Weights of a small transformer language model.
Architecture: rotary positions, no biases in attention or MLP, untied embeddings, normalized queries and keys.
MLP neurons of a small language model. Each row is named by its layer, matrix (gate and up: input weights) and neuron, and shows model dimensions 240-335. Each number is 128 + 24 x the weight over its row's rms, rounded and kept within 0 to 255. A neuron's up and down rows have the sign that makes its largest values positive.
After each neuron's rows, "fires after" lists the tokens most often just before its 100 highest values on Wikipedia text that the model never trained on. A number after a token or word is its count.

L12.gate633 [ 93 127 107 151 123 153  98 141 126 112 137 136 174 125 103  98 161  81 120 125 143 137 136 136 140 124 153 146 153  98 134 103 111 105 125  68 124 116 175 138 110 158 161 127  98  71 117 116 128 161 130 106 138 118 108 113 121 150 124 170 155 152 103 156 151  79 158  95 134 144 162 123 159 112 136  99 128  93 101 101 126 128 122 130  88  87 158 128 143 145 135 106 144 129 201 137]
L12.up633 [115 183  98 100 155 108 113 135 112 127 120 124 133 103 121 134 124 155 156 137 148 173 123 163 106 132 121 125 173 102 155  98 102 157 127 134 106 131 131 121 121  74 111 125 142 119 140 102 121 135 116 103 131 147 184 118 132 141 104 114 126 101 142 164 106 137 135 124 125 122 132 105 129 147 140 148  86  84 125 123 132 151 169  97  97 133  82  83 154 107 119 119 102 115 177 152]
fires after: "8" 21, "\n" 20, "| " 12, "7" 12, "- " 5, ", " 4

L10.gate979 [ 78 157 158  98 109 139 112 115 146 113 106 133 160 178 157 156 105 134 118  95 157 128  97 126 113  93 127 118 101 137 144 128 126  86 155 170 130  76 116 130 145 138 132 138 169 118 103 130 121 121 137 133  89 128 115 159 133  95  98  89 121 152 129 161 133 127 133 120  94 102 129 121  88 125 133 133 105 141 117 117 134 116 146 112 117 148 124 112 125 127 110 121 179  90  85 136]
L10.up979 [135 126  84  98 116 151 141 100 123 106  88 143 126  79 122  88 123 134 115 114  99 114 136 150  85 134  91 130  93 137 173  93 105 120 145 154 121 114  95 118 112 146  80 111 105 151 107  93 124 126 104 120 101 105 165 143 137 167 144 115 119  51 133 129 149 115  89  89 115  84 141 121 102 139 126 145 146 142  79 119 135 162 171 126 147 132 140 164 185 140 111 149 161 100 105 120]
fires after: "\n\n" 52, "\n" 11, " " 5

L6.gate55 [115 129 141 136 129 129 100 117 105 155 137 141 124 118 151 121 148 117  78 137 133  89 174 141 122 137 117 112 134 145 152 111 125 162 130 118 100  93 142 128  82 112 134 110 127 109 127 141  94 110 128 148 104 134 182 107 110 147 144 151 165  70 101 134 138 148 148 106  95 112 150 101 147 133  89 131 109 102 130 157 106 134 171 116 140  87 151 150 120 140 163 159 142 153 117 106]
L6.up55 [124 116 128 114 132  96 162 144 141 106 154 131 123 150 136 126 130 103 127 128 134 162 157 136 176 139 138 116 118 138 148 146 131 133 152 129 138 173 134 145 112 133 102 119 160 138  71 154 129 128 138  98 119 189 160 116  83 121  38 171 131  66 146 121 197 168 143 153 168 109 157 119 122 144 157  89 100 167 136  93 106 107 147 178 137 100 129 128  99 112 128  96 174 140 152 121]
fires after: "| " 55, "(" 16, "- " 13

L3.gate578 [144  86  83 139 144 108 187 116 114 106 128 105 119  86 109 123 140  96 153 146  70 154 119 148 143 179 135 101 186  91 206 134 153 131 138  83 146 128 138 102  87 114 131  88  93 132 101 112 154 104 131 147 145 137 153 120 110 154 154 134 128 104 108 124 125 130 128 117  79 119 138 115 112 136 148 138 135 115 170 128 117 173 120 113 130 120 134 103 137 125 132  91 119 110  93  91]
L3.up578 [147 127 146 101 109 124 152 148 149 113 144 120 134 107 114 164 112 127 124 114 148 142 155 138 132 138 126 149 128 112 137 130 126 108 136 121 158 152 142 142 114 110  85  95 109  92  59 171 152  93 104  89 111 175 168  96  92 142 109 137 124 137 112 119 149 134 125 137 101  99 127  91 109 145 152 111 152 134 150 141 112 156 143 122 137 115 116 129 139 133 103  75 122  87 122 122]
fires after: "| " 82, "On " 5

L6.gate1031 [ 90 145  88 180 128 128 129 105 167 137 129 119 118 106 115  97 103 119 103 160 138 135 154 112 131 151 116  83 128 144 128 155  93 131 108 145 147 115  77 132 119 143 106 146 112 113 130 121 129 165 138  95 129 136 122 117 154  99 114 101 160  71  73  77  88 153 158 123 127 107 144 108 184 107 127 157 116 112 124 148 105 129 107 147 116 142 128 155 193 123 117 149  80 110 137 139]
L6.up1031 [117 129 143  90 105 166 138 136  72 132 167 139 112 133 120 105 152  95 160 143 123 120 189 164 127 110 147 120 190 126 100 146 134 177 161 102  86 122  75 121 142  76 129 152 121 161 134 165 118 130  98 157 132 112 127 116 113 149 102 128 162 117  72 120  79 115 128 155 123 191 151 103 168 113 119  88 126 127 126 115 129 116 135 121 113 131 123 116 153 114 113 133 193 121 101 137]
fires after: "| " 52, "chem" 6, "- " 4

L10.gate1236 [130  86 135 155 152 104 139 137 137 149 126 114 121 137 169 123 108 113 100 112  81 172 165  66  65 122 139 142 108 121 128 157  92 118 129 146 134 165 146 116 103 102  89  96 123 126 145 129 163 105 156 112 126 129 137 119 176 150 107 109 132 159 125 124 132 176 136 141 151 127 124  88 125 126  92 130  92 139 134 124 188 136 142 160  89 124 142 158 183 126 109 158 136 160 140 102]
L10.up1236 [113 128 148 142  96 109 109 147 108 167 157 166  67 135 116 149  82 115 122 114 121 151 134 123 160  92 140 102 135 108 109 144 119 172 170 160 145 167 137 137 101 115 137 160  86 163 105  87 166  88 150 121 102 125 106 146 132 158 109 142 201 130 120  89 148 137 107  95 166 150 126 148 176 160 154 127 116 142 118 113 104 170 137 127 117  80 151 158 171 100 138 107 131 111 139 151]
fires after: "| " 37, "No" 12, "===" 5, "." 5, "|" 4

L3.gate1026 [132 160 131 100 136  64 123 116  68 116 103 166 145  97 139 155 124 131 159 112 145 124 103 138 137 138  90 116 128 160 166 150 130 155 163 122 125 156 107 128 126 121 153 140 128 144 133  92  92 144 134 118 145 102 115 121 104 138  95 104 105 177 122 146 144 139 141 133 129 107 140 121 114 146 123 120 103 147 135 144 133 128  90  81 129 112 121 126 123 125 102 128 145 122 171 174]
L3.up1026 [135 107 132 102 132 120 163  72 159 101 128 130 147 138 125 146 128 155 121 148 149 120 120 109 128 105 151 135 122 126 128 138 103 148 115 130 137 160 100 139 161 132 116 143 105 144 101 108 137 122 148 112 129 171 148 165 119 115 161 143 100  81 130 106 121 143 111  68 114 114  90 121 111 116 160 127  80 131 118 101 104 103 116 145 153 122 105 111 150 137 136 107 107 122 122 147]
fires after: "| " 39, ". " 13, "\n\n" 6, "Enter" 4, "two" 4

L3.gate1171 [123 156  97 166 118 182 153 134 146 143  97 123 134 144 130 104 152 113 137  87  97 150 129 147 122 127 133  92 124 146 120 148 146 146 126 119 159 134 159  94 112 124 120 146 129 136 107 132 166 142 129 134  99 104 102 125 156 157 114 103 127 142 136 118 153 162 134 184 122 112 128 123  87 145 107  90 131 122  79 162 164 104 126  91 114 114 103 121 105 115 100  96 115 129 138 138]
L3.up1171 [133 108 146 132  91 127 170 135 114 119 119  69 159 107  97 131 159 151 151 134 126 163 154 154 160  99 164  90 144 123 128 171 134 125 121  96 142 111 117 134 156 130 168 120 142 138 125  93 132 156 145 105 106 114 137 101 122 116 150 115 103 161 102 131  71 155 169 124 102 128 149 142 143 115 115 110 161 124  86 129 123 145 146 123 143 113  94  91 130 146 114 144 119 146 137 136]
fires after: ". " 40, ", " 11, "\n\n" 7, "a " 5

L13.gate17 [113 107 137 144 144 128 145  95 100 135 163 169 103 112 110 106 127 153 116 149 122  94 147 137 184 120 106 165 112 134 114 129 120 104  92 142 148 138 128 113  98 116  66 188 153 133 139 157 114 132 137 118 112 118 124  98  90 129 162 119  92 124 112 124 173 165 153 136 122 116 145 143  99 101 151 104 109 117 112 128 120 134 125  86  93 162 162 116 137 145 164 160 186 155 125 172]
L13.up17 [ 90 170  88 137 141 123  92  94 126 104 148 143 117 118 156  91  84 123 139 123 143  96 140 129 143 132 105 112 118 112 121 157 146 128 119  74 128  99  96 139 134 122 123 109 143 153  91 148 150 117 114 117 174 179 136 141 108 168 151 148 142 157 178 115 171 178 138 125 109 120 114 120 117 160  85 154 121 103 178 140  97 141 128 107 101 147 160 116 107 114 143 128 134 143 126 135]
fires after: "; " 22, " " 19, "0 " 11, "NS" 4, "RC" 4

L6.gate11 [135 107 109 141  93 154 142 138 135 135 128 150  83  79 133 134 128 134 112 105 119 121 116 116 107 111 120 108 133 165 144  72 124  96 118 154 145 143 125 119 152  89 100 131 134 141 107  92  72 158 135 154 148 123 102 107 185 148 131  74 136 119 164 159 145 174 105  76 104 102 119  91 101 130  96 138 111  81 138 121  86 189 134 152 144  96 133 151 105 158 149 122  99 149 140 141]
L6.up11 [118 101 100 158 147 160 103  99 152 132 152 100 137 113 122 155 168 147  98  89 180 120 159 168  98 104 139 137 129 107 135  93 147 109 153 135 139 127  80 142 124 110 104 135  92 139 118 113 101 148 143 163 157 110 103  93 135 119 115 150 105 124 150 134 163 156 113 106  91 122 103 114  86 146 119 137 129 125 108  93  62 161 152 130 123 127 105 190 123 135 103 102 133 144 125 131]
fires after: ". " 33, "The " 18, "\n\n" 11, "the " 8, ", " 5

L13.gate381 [ 88 147 162 135 132 185 145 149 111  98 122 153 128 133 159 124 121 155 140 123 107 134  99 130 136 143 129  81 158  99 123 155 178 152 158 112 155 140 148  84 120 101 142 125 164 149 129 116 158 130 143 138 145 135 134 132 146 140 149  68 129 144 147 135 154 130 104 110  84 108 152 125 127 128 142 110 113 137 118  80 145 121  96  92 147  89 131 131 133  91 115 148 109 104 165 111]
L13.up381 [104 122 109 121 125 152  98 162 160 113 135 122 146 117 158 149 137 160 113 119 136 117 130 112 119 125 110 140 114 146 108 122  93 139  89 120 135 139 103  84 141 136 119 146 111 140 100 121 120  86 123 139 133 159 133 118 112 105 161 130 124 120 120 145 120 135 144  86 106  91 152  97 123 140 135 120 127 138 116 123 145 141 152 111 114 119 120 159 120 135 107 123 134 110 138 168]
fires after: "\n" 37, "\n\n" 14, ". " 9, "Party " 6

L3.gate575 [103 103 112 114 109 117 141 123 101 115 121 121 138 103 146 134 127  98 127 133 128 144 119 141 135 115 114 120 164 130  96 146 125  71  96 109  86 108  95 109 126 190 105  96 158 118 139 148 103 106  92 110 124 157 152 100  89 135 134 112 124 110 169 140 108 141  97 167  97 138 139  99  80 103 135 120 113  91 142 121 115 139  68 141 104 155 122 127 131 133 137 160  73 163 146 109]
L3.up575 [113 158 151 156 115 102 157 144  85 148 161 157 111 140 159 101 113  40 134 116  99 132 144 149 147 119 132 125 103 102 154  78 139 155 150  98 159 136 111 148  92 136 101 162 150 123 119  84 135 103 121 134 143  85 129  73 140 122 138 115 141  99 162 103 122 160 113 113  83 174 162  80 131 114 118  99 146  98  87 126 102 119 146 138 124 108 108 130 151 118 143 159 159 139 144 165]
fires after: "| " 68, "; " 6

L13.gate1159 [119 115 140 124 118 138 133 120 126 124 140 113  99 137  96 143 142 150 153  99 122 106 126  79 159 109 187 147 140 154 134  94 104  91  80 109 159 138  78  66 121 154 118 153 136 111 131 149 104 149 135 131 101  85 140 139 117 127 144 125 152 156 115 127  87 103 127  89 140 135 106  87  74  98 141  77 160 176 142 147 119 122 151 149  95 138 142 145 134 138 167 110 141 128  90 148]
L13.up1159 [129 155  97 113 171 152 133 110 138 102 118  63 102 116 134 132  95 147 159 101 123  94  91 154 159 113 164 119 146 135 109 115 109 172 107 101 128 119 144 163 151 133 125 125 146 134 134 124 107 151 127 136 139 120 129 120 121 148 135 108  98 170 103 153 143 137 128 141 120 142 137  92 115 139 127  90 126 116 136 110 124 120 114 128  81 114  79 110 111 106 123  92 111 122  76 143]
fires after: ") " 25, "at " 11, "; " 8, "No" 7, "RC" 4, "of " 4

L3.gate1135 [118 132 165 152  94 113 129 122 132 120 127 155 128 148 142 137 131  93 118 141 101 115 119 150 141 162 135 138 138 106 128 104 146 125 122 127 157 132 181 127 119 127 160 152 158 127 149 121 146 170 132 151 105 127  79 113 109 117 153 149 141 129 125 141 134 106 144 123 146 117 176 118 148  97 105 160 167 108 140  55 119 143 150 122 119 101 143 130 188 152 135 146 136 128 160 163]
L3.up1135 [110 112 101 163 108 141 101 126 123  66 130 120 142 136 105 174 159 116 166 140 123 133 121 155 117 110 107 109  99 119 130 135 127 140 158 122 163  98 111 144 145  89 157 137 139 159 125 137 121 122 126 122 150 134 122 144 177 117 124 146 127 179 114 163 100 113 142 138 128 138 151 142 124 121 115 139 145 133 135 174 152  90 129 135 133 106  85 105 138  91 109 100 102 129 136 116]
fires after: "| " 43, "\n\n" 8, "- " 8, "Review " 4

L3.gate293 [175 136 112 136 150 158 166 106 126 128  72 136  95 118 144 126 144  88 131 113 120 122 138  82 153 110 111 132 136 133 131  96 153 157 128 102 179  99 116 161 155 136  92 115 150 102  78 141 139 183 101 139 117 130 123 135 129 151 123 147 139 121  98 140 161 121 140  80 119 139 127 132 108 111 112 158 159  82 119 107 118 127 138 111 143 156  98 117 113 103 124 130 131 154 178 135]
L3.up293 [151 186 111 132 123 127 144 130 149 120 108 155 100 136 150 144 147 138 116 106 151 135 137 112 138  99 145 154 133 130 146 105 128 118 117 112 182 149 120 149 148 115  82 121 132 101  87 126 127 185 120 151 111 121  76 114 141 147 123 144 108 112 104 116 147 117 122  99  88 148 126 123 109 108  99 160 141 142 167 136 120 158 104 117 111 120 103 134 131  91 132 105 130 146 177 122]
fires after: ", " 30, "However" 20, ". " 18, "however" 8, "Note" 7, "\n\n" 4